python train.py --n_layer=15 --d_model=192 --n_head=6 --n_kv_head=1 --head_dim=32 --d_mlp=192 --vocab_size=512 --activation="swiglu" --norm="rmsnorm" --norm_place="pre" --norm_eps=1e-06 --positions="rope" --rope_base=10000.0 --rope_fraction=1.0 --qk_norm=true --attn_scale=0.177 --bias="none" --tie_embeddings=true --parallel_block=false --init="normal" --init_std_qkv=0.0478 --init_std_o=0.0594 --init_std_up=0.0684 --init_std_down=0.0684 --optimizer="muon_variant" --lr=0.00701 --beta1=0.95 --weight_decay=0.0 --lr_head=0.00519 --warmup_steps=0 --schedule="wsd" --decay_fraction=1.0 --decay_shape="linear" --final_lr_fraction=0.0 --batch_tokens=16384 --seq_len=512 --doc_mask=true --train_tokens=112500000 --steps=6867 --dataset="wikipedia_en"
MLP neurons of a small language model. Each row is named by its layer, matrix (gate and up: input weights) and neuron, and shows model dimensions 16-143. Each number is 50 + 15 x the weight over its row's rms, rounded and kept within 0 to 99. A neuron's up and down rows have the sign that makes its largest values positive.
Before each neuron's rows, "fires on" lists the tokens most often at its 100 highest values on Wikipedia text that the model never trained on.

fires on: "e", "r", "ed", " and", "un"
L12.gate153:52 56 37 31 64 49 39 32 46 46 39 39 64 36 70 68 54 33 50 57 51 42 76 56 60 42 49 62 50 49 57 32 74 45 74 38 48 62 40 36 67 31 42 64 43 34 24 63 43 31 37 53 39 42 30 37 43 43 53 65 45 81 34 30 33 41 48 45 37 21 30 53 23 44 48 66 32 44 60 33 64 72 46 53 56 32 47 44 14 38 38 37 36 39 22 65 51 31 74 51 49 26 82 49 74 41 56 65 49 49 49 36 39 64 47 29 44 64 44 16 58 36 57 32 45 45 71 62
L12.up153:44 73 62 32 30 34 51 58 58 56 70 38 13 77 84 79 57 52 50 60 83 73 62 44 33 41 61 41 44 69 31 26 75 49 48 54 42 57 37 23 44 57 42 50 57 55 34 56 69 23 40 64 67 35 15 53 37 46 59 62 43 83 45 44 33 44 27 68 39 69 60 59 48 46 35 46 51 43 64 61 37 59 52 44 56 39 65 53 47 50 44 74 38 63 53 63 50 71 76 59 54 55 30 58 36 34 60 37 25 51 45 41 43 75 45 63 57 27 55 30 31 47 18 48 46 32 46 60

fires on: "b", " b", "r", "og", "g", "t"
L6.gate56:60 60 44 41 45 31 67 26 42 71 65 45 34 59 54 69 47 58 29 52 45 70 46 55 43 63 40 61 36 68 54 20 39 56 40 29 45 46 46 63 40 62 38 65 56 58 47 38 42 60 52 43 37 72 39 32 64 43 41 42 93 18 64 45 33 52 48 60 50 24 40 57 24 32 65 41 40 47 21 48 72 44 56 74 65 62 51 52 19 47 76 57 40 53 67 32 29 40 42 51 36 54 12 72 34 73 73 38 63 41 56 29 39 44 32 25 61 67 41 28 54 49 63 67 62 50 55 72
L6.up56:59 64 46 24 68 39 63 70 24 40 52 64 53 46 65 56 77 51 54 60 65 45 55 47 58 46 27 51 46 41 69 39 28 44 46 71 44 58 49 12 25 17 53 32 33 56 39 64 68 57 66 46 55 45 46 20 60 43 31 61 78 36 56 40 64 63 36 44 71 50 43 39 40 12 40 61 58 34 42 44 42 68 52 61 79 17 73 61 56 34 49 53 76 20 47 45 59 50 43 72 42 50 52 38 58 56 22 52 63 40 46 70 33 61 29 39 89 47 33 21 66 44 36 55 44 65 45 31

fires on: "or", "t", "s", "e", "ation", "an"
L2.gate117:42 39 46 37 54 46 59 50 54 39 37 43 31 42 72 44 64 25 78 67 17 55 52 30 29 26 86 60 53 51 24 48 57 40 32 36 31 49 44 34 48 30 29 12 49 48 40 49 55 45 41 57 24 31 40 72 12 78 33 62 23 40 51 46 49 25 40 76 68 27 58 63 10 40 69 41 55 60 70 54 59 43 61 52 25 47 55 53 56 39 34 60 42 39 66 66 37 26 45 38 31 47 29 30 56 52 45 33 51 29 50 53 38 42 38 45 44 56 48 55 62 52 49 35 41 60 42 57
L2.up117:64 62 39 47 36 38 52 62 50 62 45 66 48 53 48 38 35 52 80 66 41 85 68 51 55 42 65 40 52 69 49 49 55 52 68 47 71 63 40 68 34 51 82 27 71 73 37 43 45 61 52 32 41 65 61 55 71 33 52 62 64 52 24 54 77 54 26 70 22 53 55 45 55 39 73 63 63 40 80 57 41 67 48 35 84 37 46 23 38 29 42 69 30 58 54 41 55 39 58 69 91 55 66 20 69 57 47 68 49 49 63 74 29 48 44 58 51 35 40 72 52 69 57 51 56 35 55 59

fires on: "ed", "ce", "e", "ing", " to", "d"
L7.gate141:24 38 51 44 73 30 29 56 41 13 34 54 59 44 46 63 49 53 52 68 59 40 42 67 53 49 49 40 31 45 58 67 72 33 54 49 44 40 39 27 49 69 43 47 81 35 49 67 54 65 44 46 55 67 59 57 50 35 75 67 43 34 69 32 44 54 51 66 39 53 89 23 50 57 65 67 27 26 70 43 44 44 48 04 34 43 61 45 58 38 58 26 37 58 28 49 92 55 31 90 55 58 30 57 53 51 70 45 42 46 69 52 64 43 62 33 51 41 80 46 46 59 36 49 59 75 48 56
L7.up141:54 33 42 43 45 39 51 59 45 39 59 43 32 48 56 27 34 66 46 58 49 64 73 13 39 68 52 82 66 34 48 60 37 51 72 52 41 53 46 26 58 60 74 36 45 73 54 75 57 80 45 67 29 68 64 52 45 53 68 36 65 62 39 72 71 45 19 34 44 52 49 65 42 67 67 62 69 38 47 62 60 66 27 29 57 54 42 47 50 51 70 56 53 17 54 58 37 24 39 51 76 70 64 54 57 72 20 67 47 57 60 27 30 54 36 49 73 40 47 42 55 75 32 33 29 69 54 64

fires on: "s", ",", "k", "d", "al", "ed"
L4.gate91:65 49 67 26 47 47 43 60 53 29 67 60 55 34 62 38 71 35 53 68 68 51 50 87 41 25 67 77 37 61 49 68 29 48 45 34 11 52 46 46 48 56 77 40 58 64 41 39 58 72 59 43 32 51 41 33 37 46 24 46 34 71 46 48 64 18 56 26 69 42 35 30 66 61 55 57 77 32 59 34 40 61 66 34 40 78 88 51 35 47 48 44 30 51 51 72 36 22 47 26 38 65 42 52 35 65 59 64 64 82 36 41 51 64 72 67 37 49 42 55 40 33 53 76 37 38 72 51
L4.up91:36 51 60 52 59 36 42 52 40 45 26 44 50 70 76 58 61 60 51 46 53 32 50 32 36 41 45 37 60 58 47 47 41 46 36 48 44 45 65 30 31 38 46 31 54 64 36 44 22 32 65 67 75 53 41 45 53 57 71 35 45 63 31 45 55 38 40 70 66 34 45 40 70 28 36 39 63 27 58 51 47 83 30 77 36 56 88 35 65 24 61 26 58 37 54 48 63 39 67 47 29 33 48 37 64 41 64 58 62 38 35 37 54 54 64 76 48 28 60 23 44 82 53 23 61 40 39 36

fires on: "p", "re", "w", "r", "d", "b"
L8.gate160:44 65 30 49 25 36 61 67 43 54 51 58 32 37 58 73 53 61 65 52 31 49 49 78 48 68 50 38 62 69 54 44 68 44 40 47 70 50 51 37 28 64 62 53 37 54 53 57 43 46 44 56 51 46 39 31 46 38 50 79 71 54 28 29 47 47 52 71 52 40 62 72 29 55 57 63 43 56 72 65 51 49 56 64 57 45 82 45 00 64 29 58 74 57 48 48 35 60 56 62 49 72 36 37 34 65 78 58 69 59 35 62 26 33 08 25 60 73 61 46 11 68 57 75 34 73 50 72
L8.up160:35 43 69 53 43 43 84 69 18 51 53 63 44 54 43 70 57 48 63 37 62 56 59 43 52 48 40 86 23 39 69 38 36 70 48 43 59 56 57 49 64 49 29 45 57 36 25 37 38 69 71 52 24 38 56 29 55 48 40 46 26 44 39 52 24 56 25 46 38 67 65 50 55 35 59 64 45 40 69 62 96 60 28 42 64 59 65 26 48 37 60 45 54 65 23 51 56 56 64 49 67 50 48 30 56 72 73 42 29 68 58 60 54 63 44 73 35 61 54 66 11 40 52 36 59 74 52 39

fires on: "ed", "al", "ing", "ain", "ot", ":"
L4.gate128:56 67 52 47 88 54 34 68 37 71 61 33 56 52 57 29 43 49 34 63 50 46 59 78 59 20 43 64 59 41 49 42 64 53 71 43 53 37 30 51 24 72 61 54 60 48 65 33 57 62 50 41 43 93 74 44 45 55 64 50 63 60 54 04 34 64 66 54 53 43 44 83 51 47 38 52 47 28 38 55 42 80 63 41 44 38 67 46 39 33 34 39 45 54 35 47 64 63 44 35 59 49 39 68 58 48 41 67 62 54 39 51 44 46 58 00 52 44 44 78 50 60 55 49 52 79 08 57
L4.up128:69 49 25 51 46 30 82 57 72 57 63 50 25 62 38 37 45 99 22 58 50 60 29 47 42 53 54 29 60 61 66 47 45 60 69 55 45 53 38 34 57 52 43 45 45 46 30 67 65 42 50 90 57 76 47 56 37 69 24 51 42 35 49 63 38 55 52 73 46 39 40 43 59 57 55 45 54 34 38 33 45 41 67 56 54 30 11 79 29 52 44 31 68 21 39 57 22 61 66 34 56 50 83 47 42 45 52 51 46 55 56 50 41 37 37 27 33 37 63 54 65 62 56 32 61 44 38 25

fires on: ",", "s,", "e,"
L8.gate108:75 62 68 49 67 56 61 56 44 53 45 42 56 49 65 37 83 41 62 81 31 29 45 31 37 18 41 28 45 48 55 51 57 52 21 34 15 35 45 44 59 59 55 42 43 50 85 71 65 57 49 34 40 60 50 59 48 63 35 47 27 34 31 53 49 62 37 50 76 52 31 56 47 30 79 60 65 40 59 64 52 71 71 26 42 66 52 18 74 51 36 79 34 75 47 31 64 34 48 46 73 45 22 39 49 65 52 65 55 60 63 45 49 28 34 46 57 25 40 47 34 59 42 49 26 49 46 70
L8.up108:42 51 79 42 48 66 52 50 63 40 71 65 55 52 50 55 36 42 68 57 41 74 61 52 59 44 78 40 26 42 39 48 39 63 34 44 56 57 55 19 65 48 60 67 57 57 58 14 40 33 72 77 47 45 24 45 35 29 15 29 39 62 63 48 20 52 44 50 55 45 38 31 48 44 31 58 36 32 58 41 42 58 42 57 47 42 67 61 39 69 63 60 60 33 54 43 58 27 36 16 60 59 55 50 65 19 37 59 40 52 79 59 59 44 67 36 54 28 59 43 60 78 40 43 65 57 27 34

fires on: "ot", " and", "if", "[", "it", "e"
L7.gate16:55 60 68 53 35 46 45 35 52 36 47 38 46 43 59 43 39 33 66 71 46 56 73 50 51 62 50 50 38 82 56 49 39 74 59 56 31 36 56 70 62 58 66 58 69 89 29 33 60 49 33 31 71 41 55 79 20 47 54 66 45 43 56 51 59 47 36 36 78 48 36 34 11 52 39 50 32 47 40 47 32 60 44 45 78 27 55 24 36 46 45 57 32 47 38 40 39 43 34 72 33 12 47 53 12 47 60 50 53 44 45 40 42 75 51 44 73 57 44 48 39 19 29 58 64 55 64 42
L7.up16:48 43 37 48 38 56 47 29 58 44 56 45 53 86 56 46 65 53 28 24 73 60 59 51 38 47 47 71 29 80 67 38 57 40 34 42 42 46 57 40 18 79 21 58 75 39 26 38 55 38 18 32 43 40 42 49 26 80 39 72 46 56 65 30 24 56 68 72 70 38 40 55 74 45 79 12 29 43 56 43 67 73 26 52 52 60 57 62 47 52 46 73 69 36 62 51 45 41 30 58 63 45 60 63 34 32 57 56 37 69 75 70 24 62 54 61 36 55 32 49 48 32 38 53 38 27 32 61

fires on: "r", ":", "el", " 19", " |"
L11.gate90:80 69 59 95 74 31 69 26 72 75 37 26 76 70 54 61 61 39 29 33 37 51 48 62 74 66 40 39 36 70 53 53 51 17 48 54 31 20 63 56 44 55 54 42 30 48 62 16 57 61 50 55 61 56 56 28 31 56 36 48 72 77 62 65 67 47 41 45 36 68 55 30 33 44 52 71 60 56 39 49 49 66 81 47 62 31 62 45 29 53 44 42 60 45 41 53 55 09 37 30 29 51 42 56 50 58 40 31 46 58 50 53 53 23 66 50 55 55 59 59 51 46 28 44 39 25 54 69
L11.up90:77 60 32 41 45 61 30 30 57 77 59 37 60 74 64 33 51 52 53 45 50 49 45 67 74 40 29 63 43 63 69 48 55 44 64 29 62 61 80 30 23 30 47 34 50 39 55 24 71 30 44 46 53 79 49 51 47 66 54 39 30 29 53 41 46 64 42 34 11 38 26 50 66 61 42 38 51 63 38 61 27 55 28 43 51 49 39 18 61 59 63 36 65 40 35 58 67 20 48 43 44 68 35 40 60 57 51 45 64 65 73 59 35 25 32 43 58 38 48 29 78 42 27 38 70 25 48 57

fires on: " c", " v", " b", " f", " w", " a"
L6.gate77:26 57 70 55 35 41 55 54 56 46 25 51 53 57 55 52 56 59 53 37 33 37 34 52 51 45 54 41 62 45 66 44 47 40 54 61 56 38 58 54 58 56 40 87 70 26 61 45 62 69 28 61 65 65 26 71 99 51 47 70 60 59 53 64 55 71 48 43 58 41 47 43 76 70 46 12 58 70 59 34 36 61 59 71 27 65 46 29 54 49 35 71 81 28 48 59 77 55 54 40 45 29 57 70 52 31 52 47 50 61 56 43 46 39 59 29 73 40 32 30 50 58 63 60 64 52 57 31
L6.up77:37 60 46 48 19 88 71 44 40 51 40 42 55 38 89 38 71 34 48 55 42 78 68 68 48 68 61 07 85 56 44 62 33 38 54 52 58 39 51 19 55 66 45 55 23 49 37 35 69 33 67 60 65 36 45 53 33 51 46 56 44 45 56 57 54 49 36 38 50 57 48 45 73 24 44 61 39 67 32 60 51 64 56 48 33 59 43 43 31 68 83 43 74 56 50 70 55 24 63 15 82 63 68 30 30 55 41 70 48 53 34 50 99 35 49 49 53 56 44 50 57 30 62 50 62 27 45 50

fires on: " and", ","
L7.gate168:49 35 44 53 67 66 60 64 33 53 48 33 81 53 49 19 59 57 20 52 45 51 59 62 43 29 50 55 42 73 71 34 41 57 25 00 37 29 86 67 71 56 40 48 51 71 35 55 71 48 67 30 46 65 51 52 44 34 30 50 67 23 28 48 30 53 41 22 51 56 49 67 66 38 56 70 66 31 66 67 42 46 33 57 57 35 38 21 42 53 60 37 61 57 40 62 55 34 22 54 27 56 37 19 65 49 61 57 77 52 34 59 41 38 55 70 50 65 45 56 61 75 69 53 46 64 43 38
L7.up168:40 49 61 57 52 57 77 63 30 43 52 55 40 30 61 55 35 54 22 45 31 46 55 51 49 46 66 51 49 62 55 43 26 27 53 61 54 38 09 40 40 70 66 40 31 58 52 57 71 38 40 86 43 54 65 44 51 60 40 43 51 26 31 42 36 74 69 39 65 63 33 45 81 52 28 46 35 41 54 44 52 56 69 72 37 45 61 34 27 37 75 59 40 36 53 38 38 35 60 43 55 60 59 57 50 43 25 50 71 55 50 34 66 68 62 43 57 81 64 40 46 40 55 51 56 53 60 59

fires on: "f", "\"", "est", "d", "ad", "'"
L4.gate130:63 54 64 54 58 61 51 42 59 61 58 68 45 53 40 90 54 69 55 65 66 46 31 46 60 23 25 60 74 76 78 40 41 63 25 33 69 59 45 71 66 56 42 68 48 68 61 22 30 48 53 48 51 69 56 65 41 50 39 46 35 42 31 63 49 74 57 65 34 69 56 39 47 26 63 62 35 48 69 31 40 47 60 71 61 47 61 52 46 42 56 76 42 67 42 75 49 49 64 47 64 44 38 75 73 35 82 72 60 27 57 77 51 52 89 47 32 72 58 37 42 53 23 21 42 24 30 63
L4.up130:24 59 40 83 26 67 55 78 65 63 17 52 58 15 46 51 51 54 26 59 60 71 48 31 45 42 50 50 40 70 41 46 60 59 37 39 56 63 23 52 83 48 61 61 45 59 45 44 47 45 49 61 45 64 66 54 48 45 25 44 77 48 30 36 47 39 05 43 61 63 18 34 68 48 44 32 44 51 59 41 50 63 60 37 56 57 55 41 60 37 91 48 56 31 45 56 48 30 42 48 27 57 61 43 36 51 53 54 45 17 53 24 23 69 47 28 63 47 62 74 45 41 33 62 48 42 26 55

fires on: "el", "y", "id", "ul", "t", "ry"
L7.gate178:23 63 74 52 34 59 68 30 45 43 37 39 28 52 68 70 69 49 90 52 48 28 68 44 41 49 58 46 47 46 33 30 41 32 65 21 47 27 57 50 37 65 92 46 72 28 30 52 52 83 58 36 35 47 54 42 90 29 29 54 53 40 66 55 47 48 32 46 38 25 64 50 63 61 33 68 56 29 78 51 60 50 48 47 53 66 59 53 45 54 30 62 67 46 57 17 31 63 54 39 56 36 53 71 29 44 40 27 45 59 48 55 58 50 80 56 87 50 55 23 47 50 64 44 56 49 62 31
L7.up178:40 43 29 59 43 57 49 60 41 54 54 56 72 47 31 33 31 38 48 33 37 62 35 46 62 60 66 50 30 65 56 48 38 33 58 33 67 27 36 51 29 67 60 50 52 41 67 34 54 39 59 51 40 63 41 52 44 35 53 47 57 34 44 47 30 23 43 32 51 24 33 53 64 52 43 19 72 41 67 31 48 63 61 41 29 26 52 48 23 77 44 49 68 59 44 54 58 45 88 51 52 26 58 59 69 17 55 36 65 48 32 59 58 34 47 39 74 66 42 48 38 57 44 50 32 64 31 44

fires on: "ir", "'s", "ed", "t", "b"
L11.gate149:49 58 58 30 60 39 63 49 64 49 31 62 60 53 69 62 50 44 67 45 86 37 41 47 32 53 55 68 29 53 41 40 38 60 69 54 34 57 47 39 50 43 59 26 86 52 70 73 52 35 41 55 35 45 39 71 38 45 51 72 50 56 51 69 19 35 65 29 37 48 47 63 41 52 55 50 31 22 74 33 53 45 27 60 57 55 68 24 45 47 69 57 60 46 46 56 33 49 18 46 51 45 48 61 42 45 63 56 36 23 36 29 46 68 35 19 66 64 77 52 86 37 35 39 69 31 92 42
L11.up149:46 58 59 45 66 53 33 21 62 66 50 39 30 48 26 52 26 54 73 59 38 68 51 43 42 54 32 57 29 74 37 63 50 34 62 36 41 28 67 20 43 55 54 45 38 12 47 57 23 37 50 32 40 76 46 70 53 39 74 75 58 58 38 31 58 62 58 61 71 47 70 73 33 15 46 35 59 43 27 56 42 29 48 46 44 68 62 45 50 69 34 63 34 43 42 61 51 76 74 41 66 35 66 56 83 78 39 62 24 64 82 54 79 69 71 38 66 34 33 39 47 27 55 48 46 56 43 38

fires on: "w", "v", "f", "m", "ir", "ow"
L8.gate123:49 51 52 55 29 56 62 69 45 58 65 63 62 38 48 56 37 49 71 53 65 42 48 49 21 54 44 78 47 44 54 43 35 65 52 55 54 61 44 58 17 70 55 47 42 62 70 53 60 41 38 66 44 38 52 31 40 43 38 25 43 37 67 60 61 59 80 44 49 60 57 42 27 26 57 54 56 15 62 48 81 57 18 73 52 31 53 42 38 53 72 53 52 58 37 38 28 65 45 42 36 10 28 23 70 45 47 63 75 71 67 20 30 62 31 75 80 36 46 16 12 38 73 37 99 51 89 46
L8.up123:63 61 60 73 51 34 35 66 38 52 63 58 61 57 58 76 52 51 72 37 61 72 60 48 58 47 45 40 24 72 30 61 35 39 76 41 84 34 35 44 45 54 26 41 38 40 37 60 18 43 62 52 68 11 45 65 48 34 32 42 63 53 68 40 41 36 64 66 28 48 58 55 39 61 29 59 32 38 54 39 39 15 28 46 34 55 49 16 26 76 48 59 54 59 43 37 38 24 45 53 54 57 31 52 61 40 46 57 12 76 54 37 35 46 19 73 57 50 44 62 12 42 55 39 73 47 65 34

fires on: "ed", "ist", "t", " as", "R", "ue"
L4.gate63:39 50 52 44 25 39 67 29 52 61 46 44 87 63 58 71 50 53 73 39 64 45 41 81 50 15 48 53 55 44 40 56 55 62 33 50 39 43 14 24 53 58 40 64 50 32 53 55 41 50 51 65 42 67 65 57 74 69 50 74 80 49 53 56 42 38 48 88 52 57 45 76 56 51 57 64 39 64 69 57 34 56 31 54 30 24 57 58 69 42 45 48 62 56 35 30 29 64 32 68 27 41 60 92 50 70 34 73 48 21 43 58 96 33 47 54 48 50 56 61 30 30 38 34 74 81 68 59
L4.up63:57 41 66 43 34 32 57 76 63 52 59 44 46 64 49 63 56 41 84 51 44 41 61 33 78 35 38 91 39 30 48 61 23 49 65 32 48 27 49 45 58 84 55 72 37 21 48 69 68 28 82 58 65 66 58 70 44 52 43 51 52 53 37 72 68 59 76 39 49 27 58 41 57 32 23 61 48 40 40 75 73 41 67 27 50 26 38 43 33 48 47 57 34 43 48 33 41 55 69 48 59 67 49 38 49 77 66 46 42 43 45 36 47 56 57 28 21 56 50 63 78 28 68 55 46 24 78 60

fires on: "n", "w", "g", "m", "d", "ound"
L7.gate122:69 53 80 56 53 60 46 53 36 38 57 63 48 46 59 78 49 46 34 43 37 37 36 63 60 51 60 60 78 40 33 63 70 37 13 56 53 58 68 58 57 67 51 26 55 60 52 23 41 58 39 46 40 56 50 55 50 56 49 43 45 66 68 52 40 67 59 44 34 27 49 36 58 23 35 61 49 38 37 17 56 37 47 43 57 32 72 22 43 79 49 54 50 47 42 32 73 67 40 69 80 54 57 38 64 33 36 45 71 60 60 31 28 35 47 48 50 38 42 35 38 46 77 33 62 80 56 48
L7.up122:20 45 39 58 65 02 30 60 24 48 40 49 46 61 35 45 78 61 28 43 54 60 32 65 62 53 54 44 18 46 52 57 42 44 38 41 56 34 41 69 55 25 58 37 63 73 45 77 66 51 83 55 61 51 65 68 54 67 69 29 67 62 44 68 22 52 28 71 54 53 49 39 45 28 43 61 73 47 34 28 23 43 30 72 43 55 24 64 24 38 59 45 44 91 37 65 71 50 53 54 52 55 46 59 66 51 21 51 61 69 70 44 34 75 48 59 71 42 47 38 62 58 39 37 62 56 58 40

fires on: "r", "on", "b"
L4.gate155:53 65 58 59 60 25 50 54 56 45 56 51 49 52 67 60 54 53 36 70 62 63 52 61 63 41 76 61 43 74 48 18 25 30 18 32 49 28 46 65 49 68 81 45 42 42 57 27 49 35 30 62 46 50 59 51 62 48 72 24 51 49 31 68 65 33 47 52 60 75 43 44 47 56 39 91 46 45 47 57 51 46 32 45 50 64 43 82 65 69 56 65 38 74 35 48 29 45 77 31 49 26 34 46 28 47 43 48 51 70 43 59 59 43 65 56 74 44 54 42 54 36 58 33 32 49 58 40
L4.up155:35 45 47 51 62 53 62 62 41 66 48 34 39 19 32 40 50 43 54 40 62 56 65 47 45 76 57 41 36 56 30 63 42 46 41 51 50 42 76 43 51 35 67 61 48 56 18 50 73 37 60 56 49 61 57 64 35 52 45 47 65 15 44 68 36 34 24 53 59 57 54 71 44 68 40 48 76 42 43 71 43 21 52 53 32 45 43 38 67 62 61 50 61 57 20 55 34 59 46 37 22 59 67 46 79 40 55 43 69 49 58 38 62 49 17 32 41 23 60 48 72 51 58 32 38 44 50 38

fires on: "w", "g", "r", "x"
L11.gate22:59 61 36 29 65 40 81 60 48 42 47 25 41 28 45 62 44 60 49 38 52 55 64 88 44 30 48 52 51 56 33 54 24 19 28 47 62 35 54 63 56 48 24 61 52 53 61 33 40 44 74 65 37 58 39 45 61 73 29 24 32 57 44 43 58 30 76 73 72 48 63 66 33 53 74 78 83 46 62 60 42 57 35 51 61 47 48 36 63 45 66 88 59 68 68 51 45 42 57 58 51 62 32 49 55 36 50 54 54 34 51 49 38 73 36 45 51 65 52 47 67 69 61 46 49 51 53 44
L11.up22:91 43 58 46 72 51 50 65 52 58 42 54 48 53 63 43 46 44 59 46 55 55 58 58 46 50 47 20 45 05 44 54 71 41 42 65 81 98 33 35 35 27 49 53 45 49 65 52 58 90 63 68 41 62 63 73 31 60 73 57 51 58 47 48 38 68 20 52 48 38 49 52 48 52 58 84 56 51 59 54 43 50 61 50 37 31 33 47 45 43 25 48 62 54 64 41 52 63 66 69 41 59 54 37 63 48 68 44 51 37 38 52 07 52 28 53 71 61 53 48 51 62 68 74 99 55 31 49

fires on: "y", "ad", "id", "v"
L4.gate33:44 66 40 65 32 65 48 39 56 62 43 51 42 45 46 68 44 51 56 55 75 38 65 49 36 41 66 52 69 73 36 69 56 48 48 60 18 56 36 65 37 52 69 67 50 63 39 45 62 68 74 69 41 23 74 32 50 27 25 26 72 88 63 55 24 60 46 42 63 30 52 38 48 55 54 46 49 30 47 38 76 30 52 58 70 35 66 25 71 32 41 47 47 49 23 47 20 26 40 33 56 51 56 49 24 64 31 34 37 55 52 60 52 45 44 25 61 29 42 36 56 73 34 73 85 20 52 46
L4.up33:41 72 43 51 29 47 56 56 28 65 73 31 54 61 50 55 31 39 50 63 55 55 67 57 83 19 56 33 87 41 42 63 34 45 53 47 48 50 74 55 50 51 81 62 71 56 58 29 40 74 51 58 60 35 33 40 13 26 62 64 45 53 72 41 71 64 57 42 78 36 59 34 76 69 63 41 59 41 58 35 72 56 44 47 27 50 43 49 53 50 49 68 59 53 44 37 36 49 21 44 53 18 52 56 68 59 46 48 36 24 61 62 55 58 46 50 45 63 53 64 72 95 59 71 73 34 67 57

fires on: "e", "s", "le", "ed", "all"
L7.gate104:40 53 55 28 55 34 76 56 57 40 73 62 48 42 77 39 42 70 59 31 49 66 67 28 47 65 58 67 64 44 41 23 57 35 33 51 45 41 61 44 00 51 53 79 41 24 65 60 64 42 34 51 19 59 52 51 55 54 63 28 50 49 59 02 88 51 68 56 52 28 44 55 09 66 56 63 60 61 39 49 70 44 67 46 57 68 60 47 63 61 53 56 30 40 37 50 40 68 55 62 45 72 25 50 70 60 13 79 48 56 47 56 42 70 73 38 27 34 51 62 36 64 50 57 38 62 55 81
L7.up104:47 43 39 55 71 44 21 43 66 64 36 64 57 47 35 51 14 46 39 57 63 50 50 40 68 48 60 37 61 43 62 38 64 47 52 34 44 52 33 52 43 78 54 45 66 65 51 41 54 80 46 56 40 28 52 36 78 40 69 24 29 61 60 41 63 65 33 35 69 55 46 83 48 54 50 79 38 53 55 47 51 43 64 48 70 32 33 30 50 40 26 39 72 54 62 59 62 45 33 68 54 07 35 40 39 49 47 84 34 67 86 50 36 39 49 77 58 32 67 43 46 56 51 48 69 39 44 71

fires on: "e", "es", "ed", "ing", "all", "s"
L8.gate97:47 37 48 26 57 15 56 52 55 46 52 45 50 59 92 59 28 61 52 65 65 39 63 15 47 72 54 47 27 33 69 44 32 18 50 56 32 24 40 28 78 48 49 52 51 41 56 34 30 43 48 31 25 73 41 42 45 48 64 60 56 77 38 54 48 66 44 41 57 36 55 39 43 67 39 31 42 28 57 64 22 44 34 35 57 54 57 67 35 57 70 67 38 63 43 38 61 64 67 65 69 55 27 45 48 57 50 48 57 65 64 32 45 32 51 53 57 42 51 62 28 50 51 45 53 57 40 33
L8.up97:82 48 34 29 26 33 59 34 27 52 47 27 37 51 74 69 46 18 49 48 61 56 74 39 36 73 44 66 43 91 75 45 43 39 52 25 32 58 33 43 30 51 39 52 37 42 47 45 61 61 52 31 62 54 46 45 35 69 57 47 27 70 48 56 60 30 40 55 73 64 36 30 48 47 36 65 32 63 74 42 39 67 40 38 59 39 55 52 68 41 72 50 49 69 42 67 61 26 54 26 52 50 50 71 09 51 33 46 61 60 51 23 33 50 36 52 39 46 68 38 30 48 64 61 74 49 32 36

fires on: " a", " or", "A", "(", "l", " w"
L11.gate176:59 60 18 22 17 46 45 36 69 52 26 64 35 63 58 38 73 29 51 59 27 73 31 75 33 28 23 16 61 52 45 25 61 48 53 41 76 43 51 53 50 63 60 73 45 54 23 52 53 66 59 59 43 44 48 72 63 73 83 57 59 47 35 39 42 71 46 41 43 54 47 36 49 24 56 42 33 61 54 72 56 52 38 77 30 40 36 76 48 25 25 53 47 42 49 56 53 51 38 70 48 37 43 64 09 21 24 56 61 55 58 42 59 55 24 51 49 52 29 12 65 42 48 57 59 64 44 67
L11.up176:66 65 29 22 54 70 72 41 32 51 46 57 38 65 60 32 71 72 56 44 23 76 37 43 42 70 39 52 30 36 80 43 36 53 33 55 41 72 58 61 74 31 75 38 42 35 48 57 62 55 42 50 35 81 60 64 46 44 54 40 61 54 58 46 55 57 35 65 12 49 74 62 63 33 33 46 49 60 68 78 68 31 23 74 52 65 52 56 45 25 53 32 50 73 42 58 34 60 58 29 46 75 65 42 22 55 39 38 61 44 37 30 53 43 46 72 39 61 47 43 56 68 38 67 77 42 57 64

fires on: " t", " wh", "d", "r"
L11.gate3:50 39 55 26 53 55 73 46 44 42 37 46 42 33 49 64 49 42 79 37 32 53 53 62 64 23 47 62 51 63 46 70 51 22 19 75 88 47 49 72 56 45 44 55 54 58 63 44 55 83 47 36 28 38 46 59 51 55 57 43 32 60 37 45 55 25 24 53 39 70 26 58 55 60 63 82 34 29 44 61 44 76 74 52 70 75 24 72 61 40 72 47 55 50 42 26 39 59 52 35 42 35 42 45 67 59 46 51 67 37 46 57 41 66 49 76 56 52 65 34 65 88 36 71 62 71 49 33
L11.up3:74 64 66 84 67 53 48 16 57 52 27 58 65 33 46 48 60 98 54 61 64 40 56 23 64 48 46 49 47 74 38 56 09 45 36 72 53 32 65 46 51 72 64 38 48 60 47 64 71 30 48 55 82 56 66 70 21 44 35 35 58 34 55 74 39 57 06 68 46 30 55 71 39 54 53 27 74 76 45 68 49 42 46 44 47 66 43 37 48 51 63 47 50 43 52 51 35 60 58 43 21 58 31 45 51 27 21 72 52 54 42 48 51 38 43 28 45 58 70 26 55 39 65 55 66 54 41 60